{"rope_base": 10000.0, "lr": 0.00175, "warmup_steps": 268, "seq_len": 1024}
MLP neurons of a small language model. Each row is named by its layer, matrix (up: input weights; down: output weights) and neuron, and shows model dimensions 64-255. Each number is 500 + 25 x the weight over its row's rms, rounded and kept within 0 to 999. Numbers have three digits each.
Before each neuron's rows, "fires after" lists the tokens most often just before its 100 highest values on Wikipedia text that the model never trained on. A number after a token or word is its count.

fires after: "h" 15, "ad" 12, " Ab" 9, "yl" 8, " Bel" 6, "ank" 4
L4.up221:494476523521492532526526514490472509466485465501538502485479482475492491489495506510504516533507479500523453443538510479484448482477465523416500471488431534456478479537507493488510507476484473537493454490458487523504482510510481537511481514515528529531496492501521509493494495517491503486495522498547481526420508523514536506457450536507452526479515468495498499510522465527505501504535532462507501499517503467484475490524486518476454513545508485501484466509513486503487493505485523518525497496458468458554537507475490488471490479547484489491511500502496465536506504491499488506
L4.down221:442487528477521525513471518478541525494472515487510467507483492495510493466488531563489478498496480491465480531482473516532522489543561540484496496484489554486486483511504530538482521508477486500548522496468486480522513538492486502518514443512516478498481496481502541486490523513499511523530435487513514456477472503517479466502505513484510470504493501504507466523450523481484445523460519511493490506500509518494488516479532503456511490517472515459495514507461505492552502500549531530508487481510518529474481486485513509533516524474528527500481501537470512477502532562471531532

fires after: " h" 19, "anc" 12, " r" 9, " we" 7, " l" 5, " se" 5
L2.up752:521448482468515511483552541487450453516544458502474471492535487496495500485534531493494538523507527491540489508500485539525526537506514508487521516554539491544467507520513484537485509519490473512486474489511480489508509495518498492532504511488472506522487482507465527503475474491497530468519511492540510502512544515487452529525475529460500545480464485432513511497446484538486508502490497540472502467500484557408421537483486491478475526506550554497525502456462483493524530528524456496476482492489513516526504488519507525497476544463483468472518494502484465520504543523507454510
L2.down752:499501456509522490467533478492457496491523529527488527490507509496482510485497535548503476452548495493510460497543499503500511499490506479536534530502511494502454471499519503491461497484520474466500475481467486504516513503489493509519451491485477519505508496452530464501510438458554496492486532478479523518505492510483484476495512462500496469467491495514501516532500537464516482527476524485533496500496507496485439471493469521540555528474497466462486485516516507484513526493546461516480482493542521489540534567531509522518483508493490488488518496452499544500516544477512479501

fires after: "\n" 30, " with" 21, " f" 11, " at" 6, "|" 5, "ith" 4
L7.up561:517519435462498527510483477473507490523478457472501475552517476480538542495454531517504497519522568481496520520481529508479527518520510475534446462453459500536494493511476524498498475515483491485488512501502479511488497494484498473470508470533492490515502507477521491529488476471491536483524467494524524542493489456517508496517520497484483478480545472562480549506542521531481492508480471516472490536506460446513518542479428463491492470497497554506497483496482488503492512506500535522492505486503511504463468513468488512501517498457496504459497531544520500530504486463475510486
L7.down561:522474522518469477513488504485491513504500518520486537508535513504498523491504496544491504488484498458533493473539521458462529509496479524519477462547490514490519502547500492539522480522568503548508480491518502500502510488501500533493470471483481478468473484480494537514487480474534518470535488511492526528532492536582497446474508474529509470486459504524460484487530485485509435508484490522526508487523541478505475450511475481496514522453493465467530542530509557506500535550469538535481508515529464511523486509503510535462502521490505511505496520502502482503503493473489519510

fires after: " d" 33, " D" 22, " Te" 6, " T" 4
L7.up721:532458530488448500486477502488571520465506504531489461469519494504493490499477480510483535477519462543514480503516483488481518505502531484469507488500487537508521502518490481495521502511470427517485528512508516492516497499528494477515500470482534479451507517534467492463455508486530515526495487498450482493504466492519542531472550530478500526492472506479512534537520461511495483495529543493491505521482503518496506520488502546470566467540535515477492509449490512490498478496522494475540517541491476531477470504485464472501493493518550509498534517492488475530475518493505496515
L7.down721:506551510510487582514515502506518507530473517470541504532513471504536514497493459430511532515495516499519505493473519472469499459501518537505492469580518552473521523451485493464542480473484500524505531486499515530511476485514485428545498481465486473466523463502481465456523517532529527475538521476518496487518489486484481480524509496490473505499503476481517534464515468487497508504541472484489459506538494487515475499548521522499509495456494486505468520455475481506483505481527507486460505493474509463519490523483450510491527461473510467506507515486492496557520515499461494530

fires after: " the" 45, " a" 13, " " 11, " The" 5
L6.up434:480496470466511506480546467503476500467487526493498486484476515480497487505462461487522558469510515481492502466540492457504504459481512513508532479532491497541496489517477503504554504500509490567530444489519458504492505476486499494474485488570487523487523522480487483518521534518505492498493513495510513463502497473502488522479516534474501457475547498496504557498505505515474505500515476456516515471446495481507464529476499522478558491476515488549481519493541525548435525511522546521513510491475469509526496513488488492494531501506486509518520537531515487464497515506525514540
L6.down434:458506493513482495524463543492514513497499503520506505580497521484497510503483480408524489491536508448494487549518498505503523460498518497517469472443477539516497497477491511491518460464514487501508496552492483516555530479526529493502530469509461515482458484528483478514529503471519522549482474578460480486524524454500480545494486509485479452498503519518473468497493512489486537518493520528499489486474499530505533503503515494492488501508521537490468461491487520509485494501485500481466476507522486514472487545479532528489484476445506454499513525524542525490490459542499496532

fires after: " d" 38, " D" 13, " be" 4, "ost" 4, " re" 4, " contin" 4
L7.up27:472509480548495491461466510484519522512447459496525474476484506502572532503464516527481473489539519494488514530506523527511472498509546484489534480475487517528498499519488503507496479541468474517466504531467526512464480498487501524483519496520537520480496476504489483523470497474524508472469491473491518465519481485497465497526487467494521464458518536536486501475492486464509481528492508486488519495461468523484505545494520524464461550517525551499546514469477473524523516519482500456543485504497511494507490528486444504496494523527508515507510557474474494484497488474483508498
L7.down27:486483511516506483493502487530517491474502518494520571519499473498490522488534498501470502510499464511494492499490510512500533478534448545523482530495474485536465515492498543483482525468493514527566538499472486553501519507475533548480529495508483449506528489459486480508531507498503485502451426524456535468507465481502453487553519477474510501529475485483485507494470487464513497500509475489501504527527510534491505500524550468490510526520503513482534490432501513553493513453492512521492517508549550507477493500522510538485503495493483507512493490471517475469498489476474463506

fires after: "\n" 42, " f" 7, " reg" 7, " X" 7, " Franc" 5
L2.up258:459455521456526484482468484501471497466528455457520508486487502481486472509463488509517522529484567470503549521508480557506435519526497530522459481479502478482488490530535587497484471533526492483513529532510510501494475509493489515471504474510497494507534486524520528500505519465492473501474490483511508449502502510481470519518524512497497488500513485547494515513540514517471476556498534514517497451487476442520497479487468526507527510487496504472543477487512511498514515527504509516551437462472468532441508441504461515503505537532502553515462481483511510500543490467515535511
L2.down258:465498483491496506514489570473478513477536470473521490470494475530525505455553496515439483522496527527479523540514495516504504509508449489516493490489477478497535447511495552473502498465514514538512546507520505532512475490509469517507485497488486512491545490478493481495551481502495474465457543495518499493548475504567522506534509494498483458524473517501549513489501492502501487484483512468520498481505484497530509504541516533530483494510487502502500501513486557490497521555478494509523523501459440521502527510486541533515488483451454502489493512496471474521451534494516497503

fires after: "ac" 16, "c" 13, " ac" 11, " Sc" 5, " Cl" 5
L5.up365:477507509493515491538506516514538487505478514471543521480506509517519487465515431467509504473517461522444485496503485523513492494511516458477501458451463521463478490500476495515511450488502481516526515531478485488485497436496472508540536528496516523501503533528471490491497462495500497505534496533470509447518487529488501507521495465533482474519539506523526503492469503532486503540503538479492515471489484510504479527515531529510533507503549529495485516489540531517479527480542499459516503501521482496460550531453497487474523508489479515466532475488499471520466499492515527521
L5.down365:501510473531442516503493472530501511473478458499523478501460522523482510492520551464535500530505516500504510519507505435507507526498440539512458474496516507536525429478545486506440499478498495503482478488474497468515487511488498513470496481527471520460496463466508535520521494511499498510511482524531522529499539462488519476499444486485522522492491521481501500524466503480512507468496502475549503508486513529469522505498459466491486517554483499493507503499471457486473533478482486472494502522468500498493505510497536486532478514504522516471473489494512521501558499489507503468

fires after: " r" 33, " s" 21, " l" 14, " h" 11, "arg" 7
L2.up122:541513479479536508479546534488468475528538525563448511500514494527537464471473519512486484517517502495488482472524460496484473539504520499545531476502528495500498520496480514565506495544510483489499508491477500505511520475515486460480503537496531521502476543512504541502497456516502517470502533502532471451486511511502487511526457537480506516483511475469487493532464506552504469504515488476538507495514493487456485499496465466483502510508516516482515500518474517518492509515539525529488468482489490535471526505480531516439472538470471517494523466502496432511531529423514498538
L2.down122:463499490545526522521524510486477481517516527543503498519499505554509468493512489500507523539517524487455511488465483524489520533506484499489446462506515509504483521499516479516477464501476491438510502470496515507485505495471534525510481520523550503539530474456451500491487512446489509496466514483488522514481525458492505551524533534465485511517491481519412537518509522485482491497509530483537498481497476459448500497535494526468491490483484522490535549467487474509495508482506453508560533459501491538525498556485496499504504509480496452493458477489548492534488490492536464537

fires after: "ines" 13, "iv" 11, "ac" 9, "am" 8, "istor" 6, " histor" 5
L5.up337:443502526451499505500481537482545515531500450499508500510503518466530544480513482488485485507531518497507525517452521496489465492504519544490483473490469514465483504471493529490524504495527516528490466535469505482474539444514485506546533509548522489456504496550502483516518464505501460487503497498465485480471505486488477515495512568509459485498476519523467492498460518490483462557519541550473501482513528503526505500509489552479480506496489478483486485440500522490496536518505510465499504508482476531502535511484536493468538536501510481515527493526471480489498493490511463510
L5.down337:522487514512472484482495466509523489477508501509508502511476539497499543514490454445493498506494503500490478509477531535458507496530494480546488476542546551468487528480513506459471489523479487506512499499455507516512491463490480479558500511457485537487524476472523456496485523497503534516517510504480467538478524507495517510503497497521481518517453490469491506501488552450493498498476466477511490512484483533512511482548515512517517542490467534501484511504472554509511494524562469477482483514481483486512506515497472468504484478492552496482450483539469448533500537528504457554

fires after: " K" 18, "ok" 9, "os" 7, " g" 7, " Th" 6, "op" 6
L5.up247:514519483467463515509492489533544467517508490481457510502521515551504511483477479476499483499551509524461447490508505470512502474508519535517524486485480510472454536523491521520510553498458521500548506498505469485483537464471513479453453528525537462456448526511490509511490490502478472509559528475505526502494503482513509497484521512541473491517467521479513494529466511486511518504512510499520548472501532485511489532513479473497469465488525486455538526526544515498480538501516525493504506509516476506474507527528470491486500455496484506462522480541476473504496473536508508548
L5.down247:522494479497489526480480481538533442470478507510482467517490504506498502518470484621531475490508513508503482468484485470510513482501511531519508502506465539520453537480512470541505549521485510509499483497501464496466487515486502450490471473502547459490483473538466508477501508493454483499537551498501512506502487478514499501522497528515464506509481515485494512525481501510505535563509507535503502471501531504476480504503475495470474486491507478504486520495495479480489523522516527497495497498512518479501491517481479490466501454475520501482536489553473511493537503493488517508

fires after: " as" 18, "\n" 9, " Pe" 7, "|---|---" 6, "|---|---|---|---" 6, " Se" 6
L2.up704:513489511509486510467494511531488543497534486469479503487546528513538501461526515487525551518533502466484499451479510473445495505471470500542515537494498500472511484465437505530494484484508513539495520525521514523495520526482478507516505455490541510450481507521486531477504497504457500495494482480512467467472481472492532525458484454532501500498489498465469499536520488518476497481460459501533540506531505469491520530500486512511541505446519521474512508545521472539479558513513495506507486470492469540519485528467471515479491500545519468540510490496522492564522548482480460492
L2.down704:451489520529510508503512516496513549519539524481513520530490513501478488501508464572520461511483470483512540488503489500474536498499467487506528496434506512491498500533430489490495494505488492476474498503455478516475526493467465495513497492514508511448468488486451529499473516523505539482488488479442513522503500499476502526516544497524502543487540532481500493585495462509510497482524464477511498454506454510521512493506485514501518534523487460511516477498520529537495507530492509455500506477445488529482524498510507503515489501567478503518491488475536525522516525475451468473

fires after: " K" 37, "rit" 9, "k" 8, "ok" 6, "ak" 5, "uk" 4
L4.up347:460504508464455505469478512497519438514460502441494513488493531511499481490464498502475486551494531466523509494515480485547476476531499543491509516551521495464434510496474566522498520540475474482505474489501482519472518505506540492496517497480484488523470495480449510513509491506504481472546554451485515516463482492500541476494499511518496491502475510573517526531520514483476512510490545548489538477489458501530509475545501514498516491529517523496501534561501511455497496503521504497513449537484495476542500500513492467488498486536520491469514505525470495480510549513487521497
L4.down347:503471483505513501507466522454506517526509489472533477491464507566523506514529514505488511512529503513519496535509482485502505528519498528490490549480484475467441504503540501480510486483516493488464494509517471511526531491428520484495493483491493506472476528517508468498521511488482454559497477515466530500513509532467525503504494493522545450522495541474534537508523495502537478493532485557486514507520495499511505447484513511535532545517523490497507467474487518563499529537452536504527469501506494473514562465498512478484496465540479486454503483550537487454475500499534483460

fires after: " the" 42, " The" 11, "ms" 5, " In" 4, " part" 4
L6.up505:544472518464486543467497466551510474500456541478520488525488483495513537507477489510507521500494556481502513475527478512578481475493510530453478497514549519485487514510525525524506460501520495516514521496457490490517516512490485499475541467498521513504495473515555472514489502510535488467522524477504476510501465452501479515458488504528474514465460487509502495501519442525462433510506492516513464474504438497514476536535506516491523494513510541522496488522509535534435475524529495495459511482456521490504531473519492511495480503486511547467481491480495493487506549499459465524
L6.down505:537492498515447516477515530449487490524526525519536466502516492468483475517516501404520564503527455483515477522500536476437481487461475479518521496484479487465504490513473479484490545480506497493469504531510532503494517494523506516461517506514497525508498516474468522521495470503525482519462475517491532501533464499514502422515505507498526485497569541437514496517525516477538519477492489528521545504484513466542523481461489495472482493490490462504487513514488485501514496452478507531511480525514507484447501510494538504504466486547506489519490505509527461519514513486490526455

fires after: " Record" 14, " stud" 11, "ourn" 8, " Res" 8, " ac" 7, " Sc" 6
L2.up470:527505501460465550522492530501541462509531543449547500471528507497516474506463493514485491473529519545493455527495476503518462548409455523485512517527493507525466493506503506502508520534533510497534545506530493501521480533491520519513486508472443440481484488508498509469471524489490525509496469476439513525475472487502537512488497493536499455513498453505498491532483445523468522504481531511502485521490529498513515501484483502516521499518506524502451487530504505500494509551529468477465509499465513507498492451522522508504496501504509458519479450527533431489503492527484524507
L2.down470:503509505526507454519449505493493504524514507504525487518483507491472457523529503510535512522482516557548493526471509517525523487472529520477486522521524481540472472492512488520537472504513582469479534500397483457479485491505488489470431532518541482509528496482497520484497542503492477481491469483517453469553574482478501494517505491501512506490451576492487527537466467492502451519494509499518506461514482483519505472496503507478487505529510485486525504505500445526477535506493457474492527538503538498534522500470533496520510510481522551502489510510503472494527491488497522517